MLP neurons of a small language model. Each row is named by its layer, matrix (up: input weights; down: output weights) and neuron, and shows model dimensions 80-175. Each number is 500 + 40 x the weight over its row's rms, rounded and kept within 0 to 999. Numbers have three digits each.
Before each neuron's rows, "fires before" lists the tokens most often just after its 100 highest values on Wikipedia text that the model never trained on; "fires in" lists the words (lower case) most often at its 100 highest values on Wikipedia text that the model never trained on.

fires before: "s", "ve", "st", "c", "rd"
fires in: "love", "loss", "lost", "los", "lord", "location"
L4.up607:505512449518528497471536511535557477514438536501460467528469507472531483510529500480488467528540520486449438539477576494489486495468538464480525572514485462537524536542530505542491464489546462486513500472397492495436495474467521500561482485521541608539553483470513540550466459502586521504
L4.down607:468426532554505489488556485528475479467438457493440468539481518492547481452567498439483485519489491584518512502522599479471521461441580510471515550547485483516536509527512552478473502476513450466530457475439505565506550439482523471520448593535528581528615495554534555495491448536491478553

fires before: "s", "d", " |", " in", "r"
fires in: "place", "placed", "hold", "life", "lived", "reserves"
L4.up857:555569456522524494445484449474512460567508497560500472520504525538454500482526527570528525506469428547472518455446482485487463506467517511542504485511502485501527536528451532540459538519562447490483544510445485528473482488529514483453524462499484513590525485552507506471526491545483499473
L4.down857:459457469517523481399492497492570507481446474553609504472519553520461466482535531558494472493481427524537512493567529524524500481486497454559558438503529573518410531462546500461452423531419503469547572508525505511527518432491543469451496488554434512537506393547504453559461466536475526516

fires before: " |", ")", ":", "s"
fires in: "0", "record", "1", "2"
L4.up615:497533502502434581455501491432458492478456530482423423493497503521546556443458454502421520522534563542475532511458517593458413520496471478524495575522467512525503473540491502460469586554543443485524539462526516424469457509578495491432441534486496487510522546444517476534514475513463485499
L4.down615:526478519552495441564491522490513504591498544458571430444500531473504443506508501473540519519462511494416479507502510460439388497465581417470468479535495500483437470539465503472527593487457479483511505532475475452574542517532546504545483500498491533545521518535540537434563520445622475490

fires before: "s", "t", "al", "es", "ip"
fires in: "ret", "points", "apps", "votes", "equipment", "qualification"
L8.up441:492488482446503518497474516495496457486494596527448479448474466470570469501504585444492499513421431469414431491475523466523468465534549431537524581454533552500488493430542523484515529476547453542462505506433523474542481472504511596510484495546439531531520483540463494540476445452551489466
L8.down441:508584543511458527544498528509494474439601495569470465393454522499520443479491474475489531487558559545455539559503477518554484452543525527489556452489443574461481461430480534460567446431426533541459477462499519473499490494483512534456509445470453472490542454457457480506491525541482476586

fires before: " |", ";", "–0", "–", "–1", "–2"
fires in: "1"
L2.up362:497437511562491487459492478498473459501425497512490498495501492448541481560404493466512495506549474475534460562504544466490481452559489501492475540416457528581390530536445509532581480468510395452479498511440483529519476527499549582458487411477513466481511514476396526428447482514526488455
L2.down362:488518523553524454513481558591524438472536523493516475479539506541526450427495437468412467510556509467564503447514524507449457518637464561533380424461490440483456540538524490567453469464492518439445494481503488457560506555519510486474478547421581449539506484539528539493552463471480494547

fires before: "t", "al", "serve", "man"
fires in: "ret", "real", "reserves"
L9.up402:485517519415580506531437483503446464517444498483436380508522441490469479492495501460533550508491549441471459510481578609550422584501564417507537472496478597556449487483520491556459543517500494480474525523438525472514432513508465575574462534526503483509499439458495514494485537532546502459
L9.down402:479558505516549577498543485472495503457497443541497514540500468430570577529459483464615500508512433460488434493543501488499529520483494469514604494487521492521507422515518417520473429548489489493497497551532503553476529526507454502524536509489472428530484462489516502548479507418508594518

fires before: " |", ":", ","
fires in: "3", "2", "4", "23", "43", "24"
L7.up353:540489527515502563499536504440520399512440452456553478512523606512477470496430459558525503535533535445464502504421512475471552481474452498473545531474425522507467524421582544521472491508502468511479504434436478482461470523519532479476457516525625439484541528457502430505531455525481470508
L7.down353:470474543494501535529607458499508538479511487452515544454472546530458506472522428563478501517501427484502484489526466524561535451502531538519544514454448513443494533519508523483548508584480462452452392577519492493460506518542507541508504525460527520440471486456520433557550483534540396531

fires before: " the", "ten", " a", " ", " that"
fires in: "at"
L10.up520:547521539549483475536513496439451467520501585490527463492611583503497444552501507549504547518539503447496512512520585539404460437464486508414469467479453473553450460560514493465505503559498496539525534533481530490421446513447485484472548514541490515418572540495495492474447535466513508499
L10.down520:512534466521480512445514520546528530552441518481463422464578525497489482462493457488482496528508427514476488526562479514530511478467477518477441499445462574457534519470465475524441434557394565447561515501435503580495538435481540501469513552592494563515481533440534427505417490517573537449

fires before: " the", "et", "–20", "–", " |", "l"
fires in: "at", "competition", "atlético", "2015", "2020"
L7.up460:544493551453420532489430492465512405530418475460486455503579520480563418497482460499512469512548538500519547504513552491453477500526384466490466544500427531476477456485509417514508521510488477505494478482477524406485549550516416585505466533446551514478471516480578526573526508423535494496
L7.down460:467483517425415525421584559544485511468499458562494525475535481539535563442509512428550454499472579561545561498471488472519487488363453540464501498518486553530438515479563509534498505598557499492525413460486496430444545454572529490483396479512547461467519519525503448522530546455499525504

fires before: " |", "%", ".", "\n", " ", "00"
fires in: "1", "3", "7", "5"
L9.up972:469465519472465526459527478565448529492442455472560555517495517482529508492513480533449570529549501479462511531509566577415441544520486520494500497422487517556474465508535480427506461491554494505482521504455532473421534465493493554537478514506465506469522494530411451505511479455454512367
L9.down972:512469495552500443569431524531528463510523524494498520466527500530539582438501508521467510544573493544459511515483460502506471554583496428448504466397469484461519525521470527478562450455490498555541496507562517467482556485528485535532533441430467435485537468500492560514563364539455557540

fires before: " |", "–0", "-", "–3", "–1"
fires in: "0"
L6.up264:594399569487464504443474497472465461546459510495474445486508531447632496561479485498497507527551544422469447501491553524495529524547489481539472506602505521528449465457513475479537618444504405490535513489411484456463490464439474593522505509530427517511526542423519474458520461505444491493
L6.down264:495503465611511508468506485522511409462482492428496512550461519530485482452563507567473444505495515448509504499430471467446499561556466465505451413480556537532545510482518504446446509531469453475548485464516493452545490472504521476548435477511502534471506536502468496554485484484567440462

fires before: " |", ".", "-", ";", " /", "–0"
fires in: "2", "1", "no", "4", "5"
L6.up857:550504499481454572498469521574498481489434449492564491474536452505557473557506451546481466525531531561477512490493574529493501551467456528531457495551484609525515482461493471521478512537497454507532498518411499442458478482398480533512493522422477547520551508414585533480554451496505516477
L6.down857:493497530422503446479529510500474369488473479502527493511455545483549558515506524497546437514468516488538465535519480513535423555535479576538487519458509489499550469483526475511416489611413454517404497496521503496476429479449487523471492517571435556485490528486528452496435464529456564590

fires before: " |", "–0", ":", "–20", "–", " –"
fires in: "2006", "2002", "2015", "2011", "2003", "2004"
L8.up553:559578560487495542476386466458430446509472498436503477520542511499462506465473521571496492511499522477522490446483511476464508490454454477522508518552490552534466493510545496453531480510450468526462545494497501481531384449497574574481412389492526467467502559466523428544512583522517534487
L8.down553:463522563483518503470557570488508541501475492560411524528513518486487501476519439506538486484522473486560396467450477472467514539568559515448463471531476480509576501543500429461487552556440527459494482527529509492547463485473507450444548575512460441498473575465446457543497491597538500490

fires before: ")", " (", "%", " |", ","
fires in: "9", "7", "8", "5", "3", "6"
L5.up380:474471532499528509533509504449455486570462508441513452523510490536522467545490472556523488498414482425369502503456484518441487548508574469518523572558510477490561501418528542475511444525524441482502542491521515498473555410548511544570517524530452499497528549514495536499521519455494504459
L5.down380:540482496586546546452495496584521462513552508569632517517561472513513447490448486479435462525509440503406530487520514467540517558474458494512572520476503490531469525458503541460475446500479510479519494514543492494525574447477519479529538441514465470441506461537483477503458389505483476499

fires before: "t", "al", "ce", "y", "f"
fires in: "ret", "real", "reyes", "ref"
L5.up970:534495550455494510530393500478448465484526580553525363511519459553533466480492545467584470518448435476456508506498530486450502523536469448473445578435477554558537479496534450477641507497519496519435490463499505519525559478507501512576493437507510546547497524491554564470487444517479504448
L5.down970:504567516501475495532508537517507473427474553492469469559480362523528441501494492432515435495463506476539516432525521516440486510427530427520473523439498480552465530488466478465465451546486526516500534494469503526566480506519632495547552448445470530510507544501584557426439478568432486483

fires before: " |", " of", ",", " match", "–", ":"
fires in: "university", "cup", "league", "stadium", "college", "place"
L5.up671:483490505513498555466530483484499459475471447428482462536475498553529458452455421485532501520478468460401528542491525462413472530502482430540499470481504524573441470492482467479440493520540401517545569520462449500523448421467527496513545504522480501519461472531589494514501475465532488533
L5.down671:439483496554537496540523430515520509566532489509481525456545552463508519530453470510544511513569555477522481421513480491508512536535443409491577496502510444571525435517493452539510503456515514459441503453542512485452458496528533457519491500547501554518493502427477526483449498443467466558